Weights of a small transformer language model.
Size: 9 layers, width 768, 8 heads of 96 (1 for keys and values), MLP 2048 SwiGLU, 67M parameters.
Architecture: RMSNorm before each block, rotary positions, no biases in attention or MLP.
Training: a variant of Adam for these matrices, 903M tokens, 6887 steps.
MLP neurons of a small language model. Each row is named by its layer, matrix (gate and up: input weights; down: output weights) and neuron, and shows model dimensions 384-479. Each number is 128 + 24 x the weight over its row's rms, rounded and kept within 0 to 255. Numbers have three digits each. A neuron's up and down rows have the sign that makes its largest values positive.
Before each neuron's rows, "fires after" lists the tokens most often just before its 100 highest values on Wikipedia text that the model never trained on. A number after a token or word is its count.

fires after: " " 52, " (" 14, " the" 12, "," 4
L4.gate287:128152142116155143165114159109126123181129105153185106090119158106144108119148143147105102104147157128110137113146138144157120170125105120157116121144086070103118112151123142119124088112142125126134136117149185089112091100124159145125118149143145108152118138149113116151130126141120104111
L4.up287:127126137152160111105153128154151109152097139115138115119117095110101094103151128099132108134137158114146138077128126134132149078088125126096138119157138180099099120069155092161140118103145143135124122106141122114164142169138123118143159138097169171101102116136106098143196098132155152136
L4.down287:166153154060108122116129114139117132128181120102108121149121129169172133121089123178112128136143108132171103144125123105100125174123112113108120127093113124134149128176107134117138161140104115130154139122151097159102103082106130162112127134173092081142123135097151196142103168117108121125

fires after: "0" 48, " " 14, "8" 6, "Pre" 5, "9" 5
L4.gate216:140136091148136093114123133129089140149155139112129144144144112151169124132146137152110101126163090127119092107128147092122119114150106140133143139142164106129130117158161107170120118158120112131121102139070108163130131140157128150115085086113115131142121091130139092122105150114161118156
L4.up216:142154141144120104094082130113128124127106128133124088110109106090105099159092157147138073160103121099082107105167133094142138122152092148101122126151152127172113073154120128108143153157137149109121152131134100151150136091119145128155112157152137114162150135095122190137076156095109166122
L4.down216:138139140068138130157096150162168103117124093143146109128148128138154139141109136133098195091128138144095134135135094136111119120146168149105141139106116149123138135060154172126132159100129126140131138116146137128163134127131080071128168118173111144113120106123152097101187135108127129115

fires after: " " 77, "0" 8
L4.gate1244:094124147116159106105112143097090109117111139101108119145160153094150122118156137138133165134147148103116149077132140115106147152176107136156097128116101135120098077139139156128108156058105128073130123118161117161162082170116110129133165154162151157115154118100177143087101170183156168141
L4.up1244:126152131132144123149120120094125129111124121113113087114164139139115176167160157129136145193135109110164090102138170116144095125093141130148129154146126117125103123134100163120133141122127156147105118135108159139123144109096107118135101149103157103080169134083146107122116112095160110156
L4.down1244:142122117145110149125134138117111135076120109136156140128118151146130153118135156128093127147127131148088161111148114131120106151103136081067138122122132130174115133144112141149118199145146138131099145119146133096093169145151180149125107124112123129100098179159120098137169111087101124122

fires after: "s" 34, "S" 15, " S" 5
L6.gate1416:087086134144146140125119092137097122134121091131087111190166139130159136138146103199121091121129107133119090156150123149119110149114126100150133118140130148128100116134125096171139092144124159141165121114137137126146070103103186132071135186122131089077166108105093104117136119114128113131
L6.up1416:145153159096104149162149111095129101103103079120161133106087142163123116131104152133101172145102124162097125099089116128117164127133122135151141149120155128101114152093152128157095118151181145123113125109115185154170117147094094139146123127134118181154113108158113085118085121107158155100
L6.down1416:090180118135115128123134147116154120126155143154141117080154058107144157163114159131133116079130181105108095127179132154158128116122163149092133131143105152155159117116113118172136122153169140138146131156112126101128156164169106097128130110126126117118085133158139153126109089121116114138

fires after: "0" 41, "cre" 6, " pre" 5, " moral" 5, "9" 4
L4.gate1698:117164110118140136118127121121147162112132142108162099119136177147155139114177106117145156171150095152134096072135112164122140109165164159115131100153153145071117109139109120140128127120120111093150120110101083177117160113142131139108131106093130162146124136137189125113106157138168114111
L4.up1698:141130106131111134137134158175126155162139144156143116133177128139092120137113113108110133174126139132159100096105137114161098111148136154164195123161109110170122100162110141125173176142130132081131153085142082126084115154153144108122068129159079135118135086113179156168102159116150155146
L4.down1698:139142187108124097155120121123145107097107157105142121129125090154128126099113125161152128073108086168125199114106133134141141111105113127135106151151173107095125089150139089122167142130127159160154098123115148107147116111138134163104113129127139096108125141121096121096153104159124148091

fires after: " " 44, " be" 6, "-" 5, "," 5, "pe" 4
L4.gate660:144161159176156110075109159147113149126127122169143133165118126086156147133181109091132149107143111093114130162163121159136094159150095113138119168147126129089122135121149114136091093139141151138139129115075115115124117103128121084117165110152139166122104173163083140096096161111127153141
L4.up660:092111106135096156113103146165150107109104101123147108126120162141116115143120153163134079142116145141091131150099126086104157141110102095155098104157173119141106122153112141128141098169178095123113146097143135111164116119108097152166175159138156134133107147103091152145144090157150152169
L4.down660:125154133119172103134123142086119133157149126125153176131137142108135077135167139099115143109128125123172096106147101124144157149114108093112178187104114102066121123091140147122089141110147129092131104117134173121096119134148132082122075071096104093149124092144134131113167136132130112146

fires after: " " 42, "1" 21, "2" 10, "3" 4
L6.gate1348:146087100159098161137114156098091116138130117098137115161101160101126102123150140128108141141143107095144157148117117137089142131110127116165128123110115177129100108088108111164162120120128134162118108131136140156135094170148148132145140093154107165108105106092102121118134104170100154121
L6.up1348:131090160168098119169142115115138122153132109107125116154111094171158108138089137120138129116102145094127128094107164120114126147114074133111120080149152151169142129137127153102123121093166130085101114161152125135122118143100112112121114092087127123149089122121160128136095131138074147136
L6.down1348:103146124110134142136129125192143118140166134156128125144159104077139139141158141116107116132117194119121159100187092107111103098118104115128106076095158097119132124105121138137118167124112103130158156117113137144142131098131167115147108101125080123133129133129081068177140091119126093104

fires after: "0" 26, "9" 16, " He" 9, " W" 6
L4.gate29:129159117129129097095120150090103127117111103141134108157132143159159125097167127141140124141146124136104093133119111154064162140144121099102115106114151115116105117107106166137101099147122133136160106132138136077108152146102126109123144107112083128094115103087147119157132166108109128132
L4.up29:109125119149119126139105092099116166105146083151113116111157147173152139133072109111135127128154113114106137124137113134065114139112140117138142127130140100131163085155133148078163162107128136148083113099142103122105118089132158119099149137106127101125130093091129116124071126104152146147
L4.down29:136114116112106075149141114134126125119125178144141131137122108087132124117125111169142137154146123140147151132145171117157105145127178119123173105142093167129178113079113103157134138139072113163109142096102094135130137106142153136157124158092140134146154165107169135104118084125121116103

fires after: "s" 19, "S" 12, " re" 7, " St" 5, " R" 4, "st" 4
L6.gate1715:139098085111130111126106088142138090100096131111105111105159113134139162108130100110135119133169186086130105095115137141129129171122139134136079153126129182130111137084164153156139119094125109102095141142125125101129118126171119135149144143114142174105161145138110109111114079132141112132
L6.up1715:144113127102141165111092102105129109106139089117140122112130102094142162112151137127180175105163102107158171113124129117160112140126158130138106131135077162159102142119135120110148099086113107122077132120141146115132133145162120147115118159098124088060104130115088114087122129157161088088
L6.down1715:115140102108152112179150135129120111121122173155153118131105127142107102131084159124155117161140108144137103164163161092142136105146088128148153148150113101133131164134113118124089121136154137148153146105149059141122135110131157133122133126085097092093149115102126151149148142148092133139

fires after: "s" 29, " S" 19, "S" 12, " K" 4
L6.gate1021:153164140128157127130178152113125140111179174104155122123145139124182128094165139167102146100142143107094133144104178119109113154136125092110117091139146122067104131111111124125172117126159141137120149133125152082174075165115140105112089152086174147103118107095085111116154124102118081104
L6.up1021:153149135133108130109119090145128126096139120109110135159141107130129089133154145119078146116103124171108121141076108104153137114123144119148134156091111110096140137149171105128137118177121151133121130143116157124107147143099134115166126138090078154118096105141151092155082095178139154123
L6.down1021:089149138147144101165108111114130129132122148177132098136144126130100148129132121127130129136147144155117106155117141105083087171125150154140089135145117182128129139126096132142109072138123176128107099179194148119115136155136105183106112099154161099115161124101108179128118092168074088140

fires after: " " 71, " |" 12, " the" 4
L6.gate461:154116126154145133133105108118127135144113119117127105104169122093104107114139158141117127145157078136147091109156123132126158145144080094101105131157109192096089158140154125146151086155124125120173141180131153105087144134159166145155155115163134104140139104178124122192153119144159141148
L6.up461:147136190120091071107115085132130094164085142135108144124141102109092112103139152149131136148117154152129119120150109128146128098114128105094139129168121089155179089181114128134159151137101123149134123154121116116131073110142170157136133181172156133166096115099134147143122136125115144170
L6.down461:085101097121126138147113117098154109141121105166105110091113103158138165135158100118162095107139106110136132113153109137113130121127094087095114131131120171206130118116154070100153148146164160123110176133120095127169089150149108077110142120132116115110089128121107130120180107086136133131

fires after: "\n" 64, "." 13
L6.gate1500:126126155159112128125170107157131104149123112110142119097142148125182145163097126160122169105116103106168130111124131120128162125113120100116126123103125135148113122141144168165122091134117144107122125141178151117146110138130103138122092184115135134119187140085137157104133116121129100100
L6.up1500:156171144146108111137151118131132150111107118140152140172099157168124135126142112137121155167142165165141110154149157100104143170108130132162170093111147119075137086169091138128150162174154107089116142150132146104083134081147114152112143154144116107096126127113155105131135116146137093165
L6.down1500:123111168123155116129147118090130071129143153093150152138087145119141135150169121092165123150074137113149148097163121178151145125147127142102136151134147112185139118103091141131084131122133082171093194149096095112142122149129117124111113108094137134107130127181111137135106113162098121117

fires after: "s" 48, " " 4, "." 4, "S" 4
L6.gate720:099124126180159124102139120183149112123138111125098120109162111079114129127170111145080106115134161099126117130116125162133136160172114129151151090093138139113158127142125083134131151146080149087152106107096164150144122111115145131122080082085121129107130095122085091175110128178169099139
L6.up720:172167118105139167167153107153120095149151095092126153146141176105151149119102125129089139157089124095107081133103154150097141100154107104117125137141120139133106090135138150149142127160129135121108144115140100112106142149127127113138150150110147145085119139077160152113122146087124145125
L6.down720:126145085173126090140098110102074140118107144133152100098126142126120106125121190116096110084155125124132137112126137134128138124088120141146116133116129163141115095131117141127154190132133156134133120119133127125125120143120162098140148125141090127097113119140108103112174130132105121141

fires after: "." 34, "0" 16
L4.gate684:093143144160156122138117143097191115136117095105115159120168147077148135157145134120099166171163080106151092126109128078127125076116125167159151132145105122123100124098080142157138117086111092115103143091115156187151146146097113146120133116118138162088206112139149095115103095111113107089
L4.up684:093152136186090113102115133138154100141131080117117114120144110114124164122067125111116119156136141141149072148124109096174154172095124169152158136166095143127171117099173139105157094096127119106130130098124139123105147119116121127090105146123166135112138128151127083125116154155111090151
L4.down684:121138168129119118173170170147100149138112130134104155115134158170142160060143117124131119102103137160125107137137138116128098128139136118134141137145077113124103107145138114108147097147123143157116125148110084090147122123138162107156090119126137128130083139114096126128135132143134184143

fires after: " the" 63, " The" 7, " " 6
L4.gate871:130180138151163119102109128113140110132121144121122112104121152093171115138105151139102146091115144102131125086097087131106152116140119132151076108117170173122132171119131161112144134115146139122145163140115182136132108123106127159101159116088113118105117164118162173155101142159141086120
L4.up871:107129159109157153147128154163156165136115127162100100122175135119143126143109137093163120142137134130105113135145147113111134141148120124155169110161131172166117109123138132126145121143125125189184136105172114135130140138138136168103148096116163119154140134093101114110170135115104124124
L4.down871:168121131058113122116149145120136106141141138126139108103132121101146122134148104163165149127081117100103119083100138108115119101132126116173096092104099126116128150144136146169085158131109085108121168140128126131155111150118124076133126141120124120107138128099133196123103108147146093106

fires after: " " 33, "." 17, "1" 9, "/" 5, " number" 4
L6.gate742:149106110160102103108151137103107124111164118092096133141125163074135200126160116183112126130123144135085147133143153128182116102115170089171115118126176145157099126102077167174141130156151100129152122105148148119134117169101180166125147122127133136110137113097088148126147131134137132168
L6.up742:114116151123113108111144084140120137108115098132102150168108124119169145128089137140118122137150146120135131144097087107092175135142149131135120122142153142080104104107150144116102100079112117092123083084138122125088181105120125104100121110144097148089103149108127084117134137130109120124
L6.down742:177148119130104114100152137106141180143083156131118125093127121168087149153113155122114140162097106127119161118121074089168082108124105083118102175132139163111151119133133128131141149127110129156148091155152145107136168142136176175134103114149173111122120125149114178087140119111161133142

fires after: "." 50, "\n" 6, "S" 5, "s" 5, " (" 4, " re" 4
L6.gate643:091086109126072139109141096152088082128172137113154112152111112127144155121134056109109149125176148135106122110076139200141133153137163149150175124107161141112139154128158117147109156182130146129109126154125162162109082114166088126123085147116116142113149151131115188113151133122138121136
L6.up643:201171161145122166160163098129103113155111114090157092151156143103128155113114140144081158119146139137145088128089155113094150164145116131108155106133087153107097069136154067145147095149138093110168131142137125157132175151133184142116155143107132125099137089092125066136087159155156115160
L6.down643:125160117113118146144120158092142196123164146132178159167137115144110128142113114132114137101161100126152101144128182140081126119141164107132145138099132116104168115114168175118097139134148090085102121137080164099103137169138073134126107114156139128099167134116105156134096098136174125147

fires after: " " 60, "|" 30
L4.gate1601:178135130156173156081103141078123162154127102123132119152113173152162104071130137120094098136110131091159130155122098135164103108140097137092131102079120118112143138081088101102171128151116102136123135169137117132081107059088149178120086145141145140156133095131114129093098190188146118143
L4.up1601:132146153107130140140127129151134149142104113106153150133110115122126160097131137141121179162149178161129117102061148107121132086131099130138147151179149120134137126137109120130106126166144113157139130123130130087160132134120148146130134146133062094158102155070154137159169066109109130128
L4.down1601:082166072113085106130120128132136061137143117148135131114175107125116080146128121128106121158136154141165119134145094163148111123132133124142137096128196117148108105109142111115145135104107127163124157086156111143142104101110194081116113135121143158131133105128111150135160128101092114128

fires after: " the" 23, " (" 17, "." 15, ":" 6, "," 4, " as" 4
L6.gate1779:135135125132145114119128147123159140093140151181117144141122140091172108126114095133118126131147144119084123117114127111112098108129104091128146131118121130099122140101126114159128115094119131160120146165102132105163133138101165128139146124121150119087145124138077116153130100101116139118
L6.up1779:152085148148107154112132139128106128144177118126149132143111147077146127182145127101117118149158148101162113121099088171108100128103147117123089125103138136105116113125112146167103126110146093126073123108114136114146118164161116147178126090144124147113091098118116110132143125125118116116
L6.down1779:142170161110163121114124138102116136085122129128090145130092107141119142134134117129151122151131122142131153143106162136150107160109121113143131081137127100086098140144145164140152090113142159110141090137165127126076098101117148105118089123170108097160175133118091114133082157143138132135